Part of a small language model's weights: 12.8M parameters.
MLP neurons of a small language model. Each row is named by its layer, matrix (gate and up: input weights) and neuron, and shows model dimensions 16-111. Each number is 128 + 24 x the weight over its row's rms, rounded and kept within 0 to 255. Numbers have three digits each. A neuron's up and down rows have the sign that makes its largest values positive.
After each neuron's rows, "fires on" lists the tokens most often at its 100 highest values on Wikipedia text that the model never trained on.

L5.gate83:144126144087135113104146143163163148108154106130162137112070117121142117138170138110128090140123097111120142123094152155115139102104131128145101114113119132078176130100125104117129172112132133154098135147174110166121136151115092108140119082092126138084157076155124128128164085078107137103
L5.up83:126127120151123127091143168140116144092134098118178146119094137113152160138139099075132119125114117127139135127101164138140106133103107152122095187119130085117115136137131078113148116130096141123122165167162122150135110124146133152146148102131100099137136119101119116126122147164097103081
fires on: " -", " La", "-", ",", "mo", "ro"

L3.gate317:140149120140117138148132093168123146093092141108183156144170132140142124121129115135136109125117106082166135156142116144134117132126097091127134075114139152143158118105117098152140120124126136158145132132134105120118087145098158108139142122138132144135131108190155104132150121141200107073
L3.up317:128106126101159158125133139142122147111156125119147117114133131160140158130124180140118130124122129124142133136111136136161156137105142129138121104137121168125118171124127146130115122138125115159130159120109113109098121141146151161154155143152144216083115149144128146115108141097146150135
fires on: "'", "ing", "s", "ur", "providing"

L3.gate182:082127170116120124129139108129141148114121139098118159120137160091120113105149131164141121138156117072103112158132101138132111165125153123119120095130145137127127088162121125139141145102101133151122130098164156137137131121109158106148116094106150142125097131115140137099128147106148139070
L3.up182:114131130132131176096124145132095157141148093144120125151154112099098109154153122100150148123098147154140146121142107114109097113103139102148124120168096080120125144113172132133114169190141128132125127172099110116095152089147115170136177110131127164123108107174089083114152124125155145150
fires on: "-", "'", "s"

L3.gate91:125121114113175167146155133078133132102110113087142122136156143098141111112159067102122131141149106127081126141146099115140107130117186132134127142150176093158125081130126099138169121152117081186139151131135063150125162139152104135135150101098119139138092123127159110094143092108125115087
L3.up91:126134095091170132178092137114151092165142115104136123127145090128131142134135116141152109125100095153123074123118132145111139169102101135145188148112126144132126151117090160120148195117147116127118115152140101109136125135120139124121122130155163155092160082165120110158144103155107134151
fires on: " with"

L6.gate131:139127125110140150150138141137174138152087141137144139112142153106144084133123096147125134127198139144102187149143141102182107125122121094134111152099138147101149105126101126154140121103191146143096137082127131153136081115139138164180097122150150110189141149079182137117108137110153138121
L6.up131:164164130096169144121140164130194153075088123134133115136123130180116138129106131126153090107123114143138131124145148137152085129124145108166102161106114133175132120106169159136119142081134120140151121096117111102172125115137102135097140080168112130126147125143103124143167120106143126152
fires on: "born", " of", "aged", ":"

L3.gate177:090163128121192124165191123132145158107124118084115130090175163129127120120132091144091141108172117114078116179107116155127093146130143116128119134131140109116141124125099127135107130146135138180141113128118112153129128127150122129138174163097106088160089093114136116160162084124175095156
L3.up177:146125092138140137132108101173099121088145135124142143164146124126115167128096136092147109106131109179138138115117143114118138152103121093153071159154147110164117148159165157081086101154152098152153124123127112116089135143140138085109119142097156092109164161149126117134137120133124152148
fires on: " with", "."

L8.gate125:177157168133100126172123107118127113137091145159145138114129128105149109122147137144127126131130154132113140145117133139133154098119142099162102130145107114117097108142136079133128079119111139121095109130142130126128124119107129058119056154132143120108143122100106094101140141137060130119
L8.up125:128117119111116159135126133149145102180133126107151084135118113147102118162128112091132107141142142158150159135137146165159133162135115131130091120137065180135160094075093134149121105108121105125110106130148157144113091116084128173130126142136078142136124102181161135120165119120094141109
fires on: "-", "|", " |", "\n", ";"

L3.gate63:119138119123168121135128186109095145189146093100138130118113152119143070139133082135070113144116124142065100140070120148118154113128127147132131140091115110131111133129103147144121155124124106168144143145141116159155105164120107174143178125134124112122146125160124131132140066147104091158
L3.up63:175151117109100158133077118143112121133098096144159134132137145093077147127168116105100159149108093142141140143140119132146140095131158154101097136116128125141109129112122143117145115118110131201148153130110100141104145106134124147139134130143154132117138145122097148134150144179134097131
fires on: " as", " with"

L3.gate49:142172122138137142159130136145185100121123140109085113147114109126125125098150148108108135165141135098109171153116107192149154121133160138102110169138128166172116088123157139151133080143175151167157131132121102152133146153107116144140118132175124128116132147094098098108132115130118069138
L3.up49:108141135142177149176126103128111148059119121135098094130162110111124135130125115107140146130152101168184088126123131118143127162143087139136104119138163083132141135138138147117083116134127119147157129124069111158155135121143159091121088142139129147091117103121169073133168140143141125136
fires on: " same", " following", " this", " other"

L3.gate280:087133162110128149141142111124103133115094165130123103128123135142108140121156136135162134115141135118143109121125108163102152114133172138109144063128164116110185116158109140111110088106142137141157118144144144128152096054161106100126110155117167129162148126179113117127098134160086128105
L3.up280:091085124131128108126161124148117127127124078147038127125093176103141117153105119113118116144128106137145094122138153128135123120086124170112144132140147113097146121127144106112116148153146141148111142174126103095138120175136129146174163124154111120149117106131154131122193166177099119097
fires on: ".", "b", "ever", "n", "-", "st"

L5.gate174:171115143126121123125136117126123119106132117131147089090149123103115106166141101131165131118101163120139124140063091171131130164120139151091118112144091109113155109150139110150141146124099142115099138151100112150155132112112108129159148146108138125159168107140133075120106090113118116107
L5.up174:108114133098160084126114136172137130129076130126143131100109124125143146160133120109143092121123127159105147147106174140133146137155109139135095129104142121167103134124124122133128159165090149102129122156091117137151105147159111120123172145144107105111126099144163106141132130130104118135
fires on: ",", "-", " ("

L5.gate130:139149136092128144130104148136131100069144128156137153106150139117139048108141087152112094138137153132103129109123136146144114132136135111134111125102078125136167141109134170145112100104141086156149112138112137172161084119121118165149150145094111105158124077118146117133160075120136110158
L5.up130:129097103151104109143108095143149100091102164124134129134137102124112167143099136140155168126100099125134129114146120121140134129118147129151141164177103140096111169171181088098147099128115127140143120143168147116097124153116125135123100095134100162145110090161113107067068129128088122127
fires on: " of", ".", " World", " for", " Saint", " la"

L5.gate248:102116149092132122132119104140112125111118113136127130165155108079104163152173125167147116145114101153143166134140078185114143164102126114131150114144132141097181110150161134161119102130110126148132180153121079100163144075132123137156090135111104096128144126141108096128120109110120107100
L5.up248:131125134180153131167127118113150146130146105166143103139113153127117174130136159129143122131115127144125181137134124125139134162111112123127118114124123114125159110162140119143164124155113143151093164089149075073152140121123131140174099156123096122119141158138106131087070102153110122086
fires on: ".", "th", "-", " of"

L8.gate196:113155137146119155148164192100160149141100124090126165118114110103150099107132114116106122126122146089119145163135112106154110127159154102143120154172110108123160133120157119177142107109129096127129144084156142160123151127151137131132094145132121126133119146081106079170128097122155131092
L8.up196:092115127151119141169109147144146104086124137131123149164149077149177105130084102058134109155136139123127174138141132092159111134146123158136117153154106135106171092130166147154181114117121131143154174062128113155145115140123170162108111103121096143166142098103092097114143128163134131119
fires on: " on", "On", " –", " On", ":", "born"

L8.gate139:118192142147137172097152131135155111093167104111140118150171089113130123146096133116134080171154129112157105131121107150118078114135165141087125106122138119195158097069129135163126132135142143137134134118103078156091106113133120116147163106158143159123152133110139123136119122144122143105
L8.up139:103151118153110124168120141095151114147114102148146128110127120120151114128123171131160122155131170153129102129140128102095077063149147107125152153105130131151133125118130139112156093147171137118104114097115118113168107165115108141149154138136113146131169149170120113120097127148107135109
fires on: " (", "—", " \"", " $", " -", "–19"

L3.gate167:135152127107148133131158130058111124133086114103113140109159130089102111061131106151142088126186126132103129138135103133120113082160097120180129122127126110112134140128118119130114116122122138197121136135124133179144116088138122094168134123055137110126124133129157157140119107136090143127
L3.up167:137132158134142150089128141120142133126099133166173118085161116129125139093095082152148102121158126167125129116079107118091111101110136172113129159148128103141110117131171146105109066153094156143131138124118145157131084116125081118168168136062135122143134152096136134150106123135060129169
fires on: ".", ").", "\".", ".\""

L3.gate61:140122134125137147122130111100133098081121116097152152098174126050136113093124109157195122129139137116123146139126115142132156106131146140115095097110147137121159128133175198146181097146125158186118134132104141176132114143128101138149110063100119136138109107134114097090085123136095142154
L3.up61:115111122121149127112109167178126126168097124076108136154116121121149106108149116198087137133150111083117136109095118147124120142162151141136111097144138092112106141123152129096119100143087130064134121132123163117125138118096174114105159082131119133080104127136131143104144121129117118151
fires on: "'", "s", "y", "es"

L3.gate251:107126111146085180128125117093121138129087109124107156127161165110141071104158099160102073133166079109133156124103068152121100140145151120143116082139128127095134113131165150134134126121095111177142129138148117122087123125115135081154149128144163100130141081134105130121126134073142111115
L3.up251:132097130160115098080131161140130154124128067093129150148132138130109103117129131157135177138103055087152130132075106168116080117128144132146118075132144144066168147120160097101118151132154141129143133088147123112124154144126144154127098126137118156123103118151134092104141141120121108126
fires on: "'", "s", "-", "com"

L5.gate245:092099162126144088114136126135133130116102165133107174109085105128115117123163143090103102130112113117117107120132139107150140094151144073155132100127139138152123134140107136107080112085089122129106095122104130113130122109144106131168122153139105123141123084134104125097135084131127100153
L5.up245:114140133140140145135137107152121154108104178139132161102137114138154161147097099097117112120102128164117155102136128139143153113109140100180114096142145101158144156105150123108135130108091118163123138108128179119162156144128096101119144133142107131115142132142128121099145092092152151099
fires on: " (", " who", ",", " last", "."

L7.gate306:103096147110137135137162103126132138159090159133138176122074118114110095124174080083149098123154103149123139165143129116127116098145170119094129131110163109082121107103121166124132102117126116144118119123155155155124106116162098134123145161163124139146138119093166135121156113138158136135
L7.up306:120105139120185104131144120123108144128081181156142144132076118115145119139136098110133131164153140155091152138139116127120126096142173103115129161132147161102122118130132148094129132110123100128155141119144140153110142148136136125116130137184077136122131140141139129105161098142170126132
fires on: ",", " (", " and", " while", " While", "|"

L5.gate127:108142093142097141109144108130110138159111127124153119120164104123135107133110103115172124147090133163153150134124096142127148154165121123102087149129111109120140139115139148138114123133123124153131110130158132149121115107116141172152113064107142155126150102117138100189112090121133125137
L5.up127:123137121136104140159106135129127117098125110154129107115120129139151086115114140152125092151127142097125138129109159098144116123128144144118111129150121115153195124127125140160172127119172140164140111164109132156115117117134152147144110097118107124121173117148133123108110119152135083174
fires on: " in", " on", ":"

L6.gate239:138150121153128184113180129040138131149130105102130134114165142140133159133163077155146102130171125118140129136142124162132136096124155164149160104147113131195131098112117162143127130176124150111119138126123109111130085143123074134161155162122130116134112093144136094150138102107144122131
L6.up239:144115118104135140083151130112124115145160121166096095106157159107155104136110132125181093160160114106112121106138144130143107080124179138115121144140072113116124103123151120130121112118101137118103127103108093138175161139113131116132134139138168134140133119112128151107138123068122130125
fires on: " \"", " '", "—", " (\""

L6.gate233:111175117123108144114152102129160169106137120094112116127154123122124101123099118117148096136135105117176112132127115112170181150156090121131124155135118099173112115104093155119126095163137147148146092104091118117111143131092128132157088145102118103109169097110125113135141143143134088139
L6.up233:133094084129129149142063123142121114089126127157114137103120098120111129102134110113089140099143133137116124094095098137154158109119162112099094119118100083106171095154142108151126071179120140092104112115123153106126145103111157105133125143095103137103122124117139141121178118174147135160
fires on: " both", "ly", " following", " more", " other", " not"

L5.gate200:159169124099110131148111165117122104149125077123119156114109128133119145146159146169123106162164189148099104140096145122107120099093177098170058140151121131132120094123118131162105146136109076163100066153158104175134085088148143125141117112146126128140143089129104104104119159136138127131
L5.up200:096143135089126146120123137191113124161160080095126168106105145097095121137154119115147108123143128180125112123104131129101090085110133112131090113121117119155084104111124148135125164106150109136092108152160120155112107099143141129122140127138103100111115079149119107129128166173124166113
fires on: "|", "\n", " |"

L3.gate165:122149147081142115129129145108127100147127113133117119147130101097110111104124163135142121133133110080107119145128101122128104112079125146130143081116094179093177114147111169166131154144130081108130108139101089112123135137140125162117107157092107172103180132145124173107123126143114135133
L3.up165:114136176157110129119105095085138124128108113133121126113141151141107119098162118096149182121118162127090116116125118079137128128165119128084126127127106169096117097114107155163070112137121106127130180122124148145168113093065127110111125164115105106176137126098110116118118131160144107100
fires on: " September", " August", " October", " 20,", " 17,", " 14,"

L3.gate275:106142111127126117162108109104092135043119139116098179133176116124113141107125104143115148111136097137134142147101113161136100124160151102124104112162128101087171148116127096131148136106145122150170150158105106112115115116152162147123166095141160144136106108193171149110140138091113128119
L3.up275:148092130084122116145118164149069165136129106149101108117127117120153196130090133156123171119092103113157155130104129125146092122095124140158043143117137157135106152130147136118136140137104121107142109148150133143104154121120141132159148121133114146128122150128117101112156136146108103099
fires on: "er", "ing", "d", "ed", "ur", "y"

L8.gate275:140125130109118107150132157072151155125115121130112168095161142163112140097092155176104155159110184094104156164138135134115124117170062124180137111151132134129087128122161075128104169136111124125124109118129142146149101118120096134107113132119131141157121140101104124117092085160092130136
L8.up275:111117138083113144094125170157132101088154100099165132119143133162162165170131163119072126120151164080150138189094168111155134162121122116134119108117082149139180128099164115171113134119127146127120091120125120129118125145136132156114127123167104152113158170182137093135134119160147106147
fires on: "---|---|---|---|", " |", "\n", " ="